config.yaml
num_hidden_layers: 15
num_attention_heads: 6
num_key_value_heads: 6
vocab_size: 8192
hidden_act: "swiglu"
qk_norm: false
init_std_qkv: 0.0314
init_std_down: 0.00287
optimizer: "cautious_adamw"
learning_rate: 0.000587
max_grad_norm: 1.0
warmup_steps: 221
max_seq_len: 128
doc_mask: false
max_steps: 12994
MLP neurons of a small language model. Each row is named by its layer, matrix (gate and up: input weights; down: output weights) and neuron, and shows model dimensions 32-127. Each number is 128 + 24 x the weight over its row's rms, rounded and kept within 0 to 255. Numbers have three digits each. A neuron's up and down rows have the sign that makes its largest values positive.
After each neuron's rows, "raises" lists the tokens whose logits its output raises most directly, leaving later layers aside; "fires on" lists the tokens most often at its 100 highest values on Wikipedia text that the model never trained on.

L3.gate587:133151158131173148184128120118170120143131139187130157138109110158104143107115168109126172162118157101157134115153149118109114165148131144158131140106133101152092179117128168134186103152105096159150142082144137125148180123149150103152142137131146140060132138155100111146109133092092117107
L3.up587:100121163109140143161153153103193117117167126144114154118103119145138110082126147105170113146153163114128092139133135089166139129165147106170147138129124128133096140145130123151174106136116121140157100131144118074178135110181145136173141140135077103095118116151107117116140098088113104110
L3.down587:116140140119123158134140175091160130134121111167112164092117140093147100106131122104111108128218132149136119153147123117165146124121163117190139124165168143130121123154120122128153126145111132119148106140111112131176124131205176122113137125105108108110099120137098124120121104093130113140
raises: " and", ".", ",", " in", " of"
fires on: " m", " deb", " km", " kn", " cm", " dr"

L4.gate460:157103077112151137132144130130150088161148054116137157151113122139093176088137126101124155133111135115105108111110081162109107145101132159123098119156107145134121121140112161128109076159132115152147152110167109166084096149155123145095123144154138159141129164119113136117130140154133154084
L4.up460:113108118102114122137130105110120138123077127108131167137132131144091116149160110172100137147118113117111131127127062126131132106103137175116132121115136108132156124121158114086135088131132145117115130063140074087055115169132146143130157147131124153124148137087156117144150094116123152131
L4.down460:071143134157105154129131117133116145146126134127103121122161150122156129128115163101155096104161133125171140147127129139096142109092154108152183128113155152162158072143145149145131152102088097090125121138130166121151120133111115158130143102100132099143131092154110109125138107124171101126
raises: " and", " –", " with", " (", " |"
fires on: " by", "ate", " of", "n", "d"

L3.gate479:116162172126130109144103113143093102116120133133155118134130153137118145124164085170134079118129145133179165120107118145140123109125144130149138135142089057165116130150135122123147117071100133121115172138092139089123122136108100113143142105132139143112127099158162128092139109119089115089
L3.up479:165142145129149108106139086165103102174121096149109161136154160151112131130127127139133100130134105137094151144116135124137140159136110144132152093217090101121155115119077083132119120136118147107121111142126154130138105196109065141141119114143137135113088081065122135147139091151138103110
L3.down479:122152179145131140105109127150121114156128129100079148164139182137153113155124162125099137117177120138123146157103138113118162157125148123125146112196158129195118132116054122145148106094150126112108109163125085129174136141130112119133138145116135095076121082090099127138076136128088121132
raises: "alle", "ave", "able", "ora", "aff"
fires on: " St", "e", "ki", "g", "u"

L5.gate223:146091117104095130134134148159134153152094128126128172176128090127135162099138122151093136163094148119128082125147135140133085151113142097128110096149113121082096127144126069136184130137102103132119117132138092102097136180102155167101139105120136116140132121105149146115126133134103138138
L5.up223:078081122091093176125130156144167123130129141123133149131134117106140154123125144144139086102107145155130129123096132148119140118105116085137135123150113106128135086170105133120140150172117094165112109118124085123132136088119139148192109127130132121173105138114151141155172175129113115125
L5.down223:040114131114121132131076166126144083121118176096142139122085108116120131111119125123175078127114127164099152124119181115141113108130196155120140144130074095108076131148126121104152170138156107130125147101148161097142093137120135119105130125104145176129114106119139170105134121137138132137
raises: "h", "hes", "ng", "hl", "hu"
fires on: "ns", "t", "ts", "se", "-", "ex"

L3.gate656:129139110104107154121121157138115162132124093150123123103153098139128128124114075123145087098129136154096112131135117127121107113140110117120089112141123129119137120145129101145134155118111162163087121184099086132133148135151136108098123134123085120188160149161072197112113172130123134097
L3.up656:089127126122140109122101164150090138139109103154137165135116087126125109137075079130128120162118104155107161135164087133119141135105169126125101127139114105133124121103141080108127099157119154123105140099106101140123139178120141112131127115117173101115108119097092138164128156128160184125
L3.down656:100124124103140128116112125095102122145128133118085112122162151087181119128138095122114141113217149134175174143133146117137120120148114114153140163096167114148150120096137196159147163119109151101125155158128148130125163076165116154131121137137108117156154147159141134094117127129147098124
raises: "'", ",", "s", " and", "."
fires on: "on", "son", "ion", "din", "lan", "ie"

L2.gate170:131128140103136092149158142139092126108135124136140157119168154137139089159106087123136118139085145163124132130147106101124152135107142112142131135134106156143128141114133160156160116121146105140094122179152109132145112147181080142117117152085087137130135150152120129125195104160088161139
L2.up170:128124137121126166155114127142114093149108127114145149144154130118130132167079130122124114119131102151165102137140114118163140121132112186172191112120132106112115103147119097112138165119098098107195134136149127148092183151128156136123146119143160188107177144101114105145134164129156112196
L2.down170:097159115145115130146176178139130139113141149144122160124153158097134115139170115124146160118112127135109189165130175135103149107109153121124160130145124110164179145106142117112116113124159093120134097166118099131119118119145143128104114122069095089182148121129088134108194107114134144110
raises: "\n", "\n ", "\n\n", " (", " ="
fires on: "="

L6.gate668:154129119150085132135148133153123113101121106148107153109124140099127118151129128091149103144113123145128125104130121164119107110118129139140113108163131139096127089110099146112131157114159127113193175152138120107120162138100078152147129137157148122137125111111168074116153109165101125121
L6.up668:114139104157112137106137155133117129145125128114127147148146123135148102108115066154089165080110139146144062172148135082139114121115179175173123163121147111144170127110093159137084137126125141164147172114105157119139151086091098083139133117119127128182110127129111180080139133114137154148
L6.down668:112152134100121112139131087124128134144135145153137092118150154126138158082138140159138108138193096061119155119142119126116116128161131153140170066143118143143125120152138093114176105102153138073120101121119085142133127120137128084144151144127103137124160156075115101166108106115110141138
raises: "est", "ene", "emi", "ens", "ena"
fires on: " of", "ki", "no", "do", " 185", "t"

L2.gate40:094162099098203128152119123133157161103148153123118112129123127122149107149131139123114173135126152114158177122130107124091156142173151138166161137139109128167167157127139165133124151121151150089127115159154127163169128107140141098121088106111163129098133120120119138089131109124157116173
L2.up40:137148133129143142136125122143099125124134153114161120119166134125219106140124068087131149096145121166125155145129170160123151130112105079113158112121133136189144138101109138125134126118158132132138124145146171157151136121133109082109118117145144077137116147115090062087079101145178093138
L2.down40:107106089139128142137127142152103123108098117104144117108140114093168139103116117132123126068149115167160128183157117170150153118094133106126149086140125145154130114120121167129134123141135132117146118137151132127175158115152143108099128138126089102109145120163109111084096134143133083077
raises: "\"", ",", " and", " |", " ("
fires on: "U", "L", "ES", "AM", "HA"

L2.gate472:117135134130127137124131106103097137124165131099115138196115146104127128106121113157144095169108111156077070130107130115156131148083126112132135127110144133101123132146085097112144146135072147163128095121147049128149106087128121119136153150113110109116115105138129144172106146174127139143
L2.up472:105116100145125159129122137141132127165129124150089143183092138090093122137092128114117136164108122124117076124130098139113095178108092135114149115109149137110115135121096093110170136149074147158144133101143089099109104119119158130157146136067101147138139122125127131184116154148120146138
L2.down472:119141140115100123142102137094089121086116138074108094138116140094156122095167098128144130104120119161117131129091168109185146123122174085113145114108123108118145114144151149117116152086113163115136113091134117138143154097158140130103142109154126111160156126171152129117077115161173137150
raises: " |", " in", "e", " and", ","
fires on: "f", "iv", " viol"

L2.gate292:152117144093169124137121139113123140102137127107114107165118174135140142126122142083125125139138162138121120118106156118094107168122118132182092150143113090141150161156147118137151133137117099123120133140135115149164094141121151128174101149143145172078134184137139138151175186152121133149
L2.up292:133104139087152108143114140121119115117111145113094090143128171129150144112136118103086153090169162147116087088154139160104131178139091131154182146130111128138121172113139129134153118118129095135146129149117114146173150152113159106142071170130102146116165151132126132131142168146132128138
L2.down292:087151128106148135141119142103112136127109128124075092127134187105175131159109102103125122116165211153121125129131121119146151151122141141155148162172120118155130132129171098153127133114116150146119138163121108150179120130120142079171097127115128163095141175161142141136128112157109146121
raises: "ees", "ift", "ives", "isc", "ilt"
fires on: " f", " kn", " dr", " honor", "Dr"

L3.gate447:131094094090153115151135116146062104140138099134146121116101143129166100159101100141136130126115126124124151119123072093162148125131120132111115153169139149083109157187152107132117166094066097155150150146123136094116149150107121118134127085145138122106076132107119116124145134172116120119
L3.up447:098134132090160091132178126129124148103150081130113166083127134137136145119122192146113147089093121128156152132125171119095133135120069137136164124130141109193116176115162126115116140103113077145148141157090121157143086133111105125135153110101111170145141141113116094101154117130133157088
L3.down447:145098115108145138123161162179121111157115097143125137129110147127159116157105128140169100121114149108102125129127122104141135133088086135153129147161158145151134170129168151103165142107108097128160156143120131135136132142163156106127090115132129124120119133117090145100230145156119151148
raises: "\n", "\n\n", " summer", "  ", " doing"
fires on: "|"